{"n_head": 10, "d_mlp": 1920, "vocab_size": 8192, "qk_norm": false, "attn_scale": 0.125, "init_std_up": 0.0319, "lr": 0.00111, "lr_head": 0.0048, "final_lr_fraction": 0.0, "doc_mask": false, "train_tokens": 997100000}
MLP neurons of a small language model. Each row is named by its layer, matrix (up: input weights) and neuron, and shows model dimensions 464-591. Each number is 128 + 24 x the weight over its row's rms, rounded and kept within 0 to 255. Numbers have three digits each.
Before each neuron's rows, "fires on" lists the tokens most often at its 100 highest values on Wikipedia text that the model never trained on. A number after a token or word is its count.

fires on: " K" 31, " W" 21, " C" 7, " B" 6, "W" 5, " J" 5
L7.up1723:175142133090108149129113129119104131173110127093108109103157130128131114113146112150129148140109108183112162162120118187133159051103094077102103137103104116135094163108144135115110149109124126177119119121163138104204140132126103126110130123137109161177092138176116128127152079095136140111120108129129147186134139154100117100162139152141153091135118101079147169189144108127161135133133

fires on: " to" 23, " of" 15, " At" 6, "ly" 4, "H" 4
L3.up567:114114112107130129107138144104164146137107154116146104152101145098121107177099130141099137131170159126100135145075154117135132140089131148127094117109080140119142147154117152122142090098102160147106138136105095114176151131114120129181141149106121093144131123122085123141138126173139121151146122096180133130109166146152120095131143125128147139183098104092107124159099146094126104119122

fires on: " O" 27, " Mar" 15, " o" 6, " Ver" 4
L7.up397:113158098130115107103145126129143113157168140174116083116127147142136126125103145166150149147145146095119124136112123128121130128130120121124124163134145130109183130081152138099185131149175161079130143149113146100116108132154119119114133090167079105107132055109130106152169149131114119133113098138120157157105077103087094135111137120118110116136103105102114129116125123125126165095137

fires on: " Mad" 26, " N" 15, " Ed" 7, " pred" 5, "d" 4, " med" 4
L7.up947:133177113096172106121150072098134074159132141162114129113128147086117113094104146076148139129096144109083112110183112142133126139162104150126127148156097175108113150124185096141138123119169148158135094132147127088064165118154117095098132128133115106119117122146084129127073109131139127137084178147125161112137126108115097137114155152155161143066137174145165094113127156180117137154117

fires on: " to" 23, " |" 19, " he" 17, " would" 6, " she" 5, " who" 5
L6.up1643:111168168152092125165149164124130132125157134126091134095153117175133133088135107139142144161127114085129124112135123125157118109108151119124088130118120118100133098079159096132097137120075154109122134096149124125116111136140157129132152125135106145194143163129145128124121169120082168080164157102133122182142134113110137134129151130149110107145121075119146099179172120132130210131088

fires on: " |" 67, "," 11, " r" 4, "l" 4
L6.up395:125168116107143197140122133118102090158112153169147121127137160062145148173128122129118125123119097134123120144103132085115122099112151112144097118101121147098164077143170134132132137126103139134118115119104139130155141145132122155160118124154128094139111140094097117125183116116120131101145107159114123144146142133156136134163152157121104098144106137103138108122137183118124153133180

fires on: " N" 43, " F" 14, " is" 8, "d" 5
L7.up101:127153077106139086108143129090160146143069122150102138163169142094122149150144136104164154181072129147120132058124145132166135118119110139153139134168100123069138127133141092135136103150112169179145101124117152120105114137165132083102103137135104129117112158162132161137091110122139133119110139182134178129161150124128141119106134122115094119136162126166087127120173141174124086139083

fires on: " sh" 17, " St" 14, " st" 8, " Sh" 7, " R" 6
L7.up1080:130157073120151114127109115074120135140113163119103100178079131116118127141104105141121134132133117109084166082127140106153123122131105128146135195150068117156092115149123091146140092100155117116148107137139108128097118133100119118135079123136155156098138148105133153110137126098121130158152157100137144104093100101123121132171140139113160153082146137150117173084133120129137130199140

fires on: " and" 20, " of" 19, " in" 12, "," 6, " |" 5
L7.up525:120120144112108124126148145095142129158107117157118123079158126102113156121119145127085119121107128122105130156107153115101112111102173163138137176136150110129091143150101105107111125152124115125096108163097110126138122159109144062130134149124129123173124137158121128104151163090121108152122126140071105103123149142136133115143128119161124183092121111134117119102170105147100107115149

fires on: " Sh" 26, " Sc" 25, " St" 19, "St" 4, " Sk" 4
L7.up1746:170134113098170138120097155108131126163147121142150147108111140119064168135142103159144091105145114125108126117130111166153138093150096136109143158115126158136093139120140107146128112134147092133111132134112108116153150157143111127095047134123174118152130138116137069143146162138124095162134120125154143118115127121096113111104142161123132135137105153105119151143173131152106068188157

fires on: " Z" 50, "Z" 8, "az" 8, "z" 6, " Cas" 6, " Az" 4
L6.up969:154131169112160107060136101102147117137116117137082143135157133144181130147188133117121090099132136125126105085082125099097163129152120109146098104159113173159116112155126122112107077177147116146066083161129153115153111094141125139118128165146128141099113139115138145112166131131098139131124096090097106148123132112118141099135093113132136134143128119117115170137112156157115129143126

fires on: " |" 37, "ar" 6, "in" 6, "a" 6, "le" 4, "or" 4
L6.up1401:133140113136112100132126152140113133110126159095148118119156129153105120123207140131119088083155110142109164123130105163118082174137115168122149129129122116116155142124151096074111094098153147097101143113177136110132090134141118070135116102158097129118106112112148134135104103140126124118118136072134116115155132155122149108181145161138133161126112105134081131120091103092178121130109

fires on: " St" 24, " st" 17, " Ros" 15, "ast" 4, " Sant" 4, "st" 4
L6.up837:130127135102094124114141127125081123131158106119098114153114118077136100135144137117139106144105112118128113093078170172125151161150133159106083103089092164162095146119106103156103152125095138150128085134126146123154094100155116108126077128108134134145140102157106072079140168150103125144102133128105106119127176117155114141102107119139105113173106119153140119122125132126121135118163

fires on: " |" 31, "'s" 12, "it" 10, " the" 8, " of" 4
L3.up971:122119156104114150144151121139135128117131098082140109135097140119130118107122102135111125123142136093144125142148100160164135146181135147163123123154090130115111092142157136138129155134150146112136143109115147156124082100120133126118132106094158134123145129138119122147098131138151154168094114170133109186107099117103117128114163142138122101113124144130153127141157152174112083160097

fires on: "ag" 18, " For" 10, " Be" 6, " Berg" 6, " Ar" 6, " for" 6
L6.up656:141119119135113130101136157133094102158161137113142139117092103115099125140112116099152109132129145105060140117125173126122165137125099094112137121143156116120148138171180115092141116112144164112124120142146106110100135124121137127126181104122098132093124146148125086085114108130136118120180117142136195150148174117178149116148138131159170076091157110171117124094112107124100130107095

fires on: "st" 17, " Sant" 11, " man" 11, "ant" 8, "end" 5, "man" 5
L6.up416:123149133130110140098129116127130120142132146102128144133152146104117135143154147216140126135106160156118149106107124135145149161148175201181130115120125126119134168138089090115136096149099148136142123136141127126114102097158128135094124176152070157118176130114107085134153132088100109105123123112119081158132147102127113162120155132078114118134174130108126130149119169126122112108165

fires on: " to" 33, " of" 21, " with" 13, " and" 8, " &" 6, " for" 5
L6.up394:112076121130118152118145110140114137156120166101108100124096131105136151109165159122125117173113123122122142114126148139148106106119093109157114154107135128161116136123160159131129118146168126141095116160152172138105135150116123128142145137109173175145121068153140152143159105115158167159153130133113130117120107181092177164089130173111143100128143142149134109117104152175121124122108

fires on: " to" 54, " by" 10, " |" 10, ";" 6, "ig" 4
L3.up1745:137106115140134144079154164122130123112094106143149137129182125111091115113103159164080094129097104136057144101104083116175134132143100091102133122135146103132142130137128086159112122120095178133129135132171143120101139128163146145160122087133142117142071140145136104134098130116158154124108137116161107123121153113121167131162092133105118101152108119148120163105155157103107121139155

fires on: " |" 35, " " 26, " to" 5, " him" 4, " with" 4, "|" 4
L3.up962:146095123155150119135117171101142116132150111117141141158145159121126125140155120152129133121120123100135100107114097140106122160107132170085139133074135116146089120136120110111153122153138126120195141141105162130133144107141095124139098120116143143157114122175107141095117100140120111107159112077126149092156093152112100160161174086115112137116092106112118153149132078158187129132111

fires on: " |" 25, "'s" 11, "'" 10, "ll" 5, "ly" 4, " have" 4
L3.up460:112135114098121150142116133128138132132096114127133108120097112113125129105162089151128107199117124128143134098169122111129139139134100140150144143143136133164086095116168130159089136149107127106112116146150113122169082135162172103117092146106113113107142135121144133147090112130120115084124093147139104164102092151116150163151153086121161095130124131086157074144127133131144138129115

fires on: " |" 28, " for" 19, " of" 5, " this" 4
L3.up1739:174132111098138144120103088118108079122137160130077091134135074127088111166125133089112133153165164129096160116090131126130154114121085152165169155124125141128109106115082158114142130084171177151143134119123145139192149119102153132110124163145127155112178179163152130099141132130147139119112143121156109130140113134135116133118151154150152137141118124115122131145119107131133131114122

fires on: " h" 16, " b" 14, " H" 14, " R" 13, " col" 5, " Bl" 5
L7.up1319:112160113134131172085109154148106118122142178145168120153114140156108127153132091108145135096170141132096114132120181108140163150103151106113115066137114138130147104136141149158118125093108154122117129105133143139154106118091121202133109155144186158166176124115132140135160120114113146134102148158099115138132129136126149102196124143127114099091156125182109141118117152130089142118110

fires on: " |" 68, "|" 12, "-" 6, " and" 4
L7.up990:114136082130131147118180125108112112156110118189144103150082159131114135105122152149090056162117124131086125153141138102126154130159141137144105160108173154161076113159124153111084107163141118098126125120151174115086136146128125123139124093149130132184160106113100128125105134138150141123129115170097132099134102125132125107143066150111132135153160117126139131141175137167095126143139

fires on: " on" 31, "On" 12, " On" 10
L7.up919:139121093112155104140153149134098120153146147100173117077103123103087125123157136167110135132132108162131112146136145169133128131186130121121198127096132116147119090124164143118126133133099112111129137138133154131188125155150103119101119129141140141102120165174160078135143171129146155137105060110130117147118152076137133099134119094102143183108135150114093157190148113098170131140100

fires on: " |" 58, ";" 11, " 0;" 10, " 1;" 8
L3.up210:120153104135128126135101133116105099101105158108137170123127068084105087109165129134138111140073153135085141126173137122120104178138128151107100127108133145107149136101129116144133124116107116122120119147142138188165094124134123133122138106122175103157140127126144113169145100128115163161169120128125102083125109150110130174164102139121158111139092120128147127148115137122141141205116

fires on: " he" 40, " she" 11, " to" 8, " I" 5, " we" 5, " they" 4
L7.up714:135132094148157103137133131146101150136133127134128186145113127157188131121163155172125110142135142134133130074104128140168144126151158088123115139135105132111131130100151170151098177163108158137146120092095126129108141087122142185112137128148111144137134130098131076134116131152127162111131103111144112112107143115116165143101133140146147158118166090123145107105144096154100153207145

fires on: " |" 45, " " 7
L6.up548:127134110130113139131085141097129115153126164164153137118147154115133130139145137121113085122138152127153166119087135093144081163117126128123131119040091151119129103143190122101152116120152119122108122096122124145135128134151118117135126087167121103123128154156136145141134092164127141136181126095139120116143143172123126155138134124128144109106112103116128106124156110155126157157124

fires on: " with" 30, ";" 9, " to" 7, "'s" 6
L6.up615:147108100140135148089131102123149127104141051123080096138109159150128161140134145124151133129144114131116124157145109127134138123098125134163079109102149136152118113110116116094131114116133118164120141174139134174151123131109142109118126178155154155096130084113153133178160183173134141123152136152096121144142105149134187106161122163150123140121122115114149164150132158145114086142106

fires on: " h" 33, "B" 13, " match" 7, " band" 6, " H" 5
L6.up188:127099139119096151128061137125110143134110149130155126136106109142116163153111134119102166149184191133156130137127163106162157114143156129141125135125110175124080121151115150107176128160169181159167163124164141132149096149093145134121119122115130106125178113096129141145120137144091129109142178116114156122129116155115167067133131103144097097152128111177094148130130102112142122105164

fires on: " of" 24, " |" 20, "s," 7, "s" 6, " in" 6, "," 5
L3.up1238:143194146108147177142109118156123085115151108122123130113102087178167138103159169098168066172155110138156180135120121148130149127096111146116140205156117135118147138097110146157090137067143111105131157149131112134128138142127123110160134064145084171095145119167139091133110127155142148142098118081154127125164084138103133145139156170128113131162138114155116132125144122114142156152124

fires on: " is" 60, " on" 6, " not" 5, "it" 4, "ear" 4
L6.up1320:123132066137165112132101194136122127127109164119141130139139154146150129101120189089109136166138113094122175103126124164160148103139112123174129125166082146124091141117122165142153132109108104123132140116097154114153109159141138137111118142095111068158115133103143133127108154126107088157082108123108117110147110160163107102133159100115136119138140086172111103123072160119112087130153

fires on: " of" 46, " to" 6, " |" 6, "and" 4
L7.up530:146156031088144161157105166120146138140119126139109119126139129145108111142153118122103152131153133150093139155095133143135139112121088180137127139071094155079131081111146112131141082116170128137099104131159108152156141115140130147167102138110132156086097137118109110143118122139128145163110124124146149120085136085144108136111104138162095127121184121104118110128156131083180129158120

fires on: " |" 23, ";" 8, " 2" 8, " 2;" 7, " 7;" 5
L3.up132:143114065138076137152119166115140133148105135159143140124108122109121131101189111130088102125128122134114147118125108118120161148154116083098137142132128109092130139134108139115108120126091139098142112098103100147158161112099150178114107128136123126141112157144077106156140135101155166155114142140161125123125117155147127123149122116113134127107150129138109112155144159109126096103116

fires on: " |" 25, "," 21, ")," 10, "s," 9, "4," 4, " Goals" 4
L3.up1145:142138143151157161138114131137173101120179121107137105133104146104093125126134103139143116111143107109125112111102116173142116103154099134139185158112107100097150149149179118157137124061140094137116119143131112139129136148119089110138099155152125119123121145117125080102157128131130135153140133113175139134091102152072151105162102178129127180125134098129129102132133092117162164146099

fires on: " of" 39, " on" 14, " film" 5
L3.up600:158141145163147131104137121080134138129129141120133128138142143120136183145089142155114117121126108140098135134118150154103083124144091127156142121076117115131142127104105110112124122138153122127120140074112139114099148137119132146187126129114087141107088151105140128159129108131149109178097124106114164112151128164111122108172130140090100159127130108116104115169105077117113122137092

fires on: " on" 41, "On" 9, " On" 9, " –" 5
L6.up1873:139112125160123150156137131121113114144148108121178079208153139136140133109134096105092148119149153155144137175178118174120098096119139186120134104152133134108120134169088105124131132135126093153103103151124166092115130113117110129145112082100092106140115135130151110136142115132132135105126117093122141155128169081101144137146141130117136131125146105087107148105126143100179137126105

fires on: " on" 42, " |" 12, "On" 7, " –" 6, " On" 6, ");" 4
L6.up1335:154099115115146125150137115142137118128109141119133106148164112104107144118140153120113132109174126124143141180122175143134146154144147156131164145080118158113124080124137136139137147150136131162097132117061170134122127145132141147172149105118144143163148152117128136163119104133139102120123108111129107161169145112128144137159103149110131170107124116109148126168128103120135127124145

fires on: " on" 48, " On" 22, "On" 22
L7.up1207:116140093136161067109103129076135153111104149092150133111090134092102110099109128115123135142084102108130178131131135125134135109134090104150106172090119135146133187145105125168117133136126108123120150110073089097133104119181128170150104149120138133161124088137101125142134119128163121133102121107139141122157149135176117115157144121106132116132172108105140147179117113155101131080139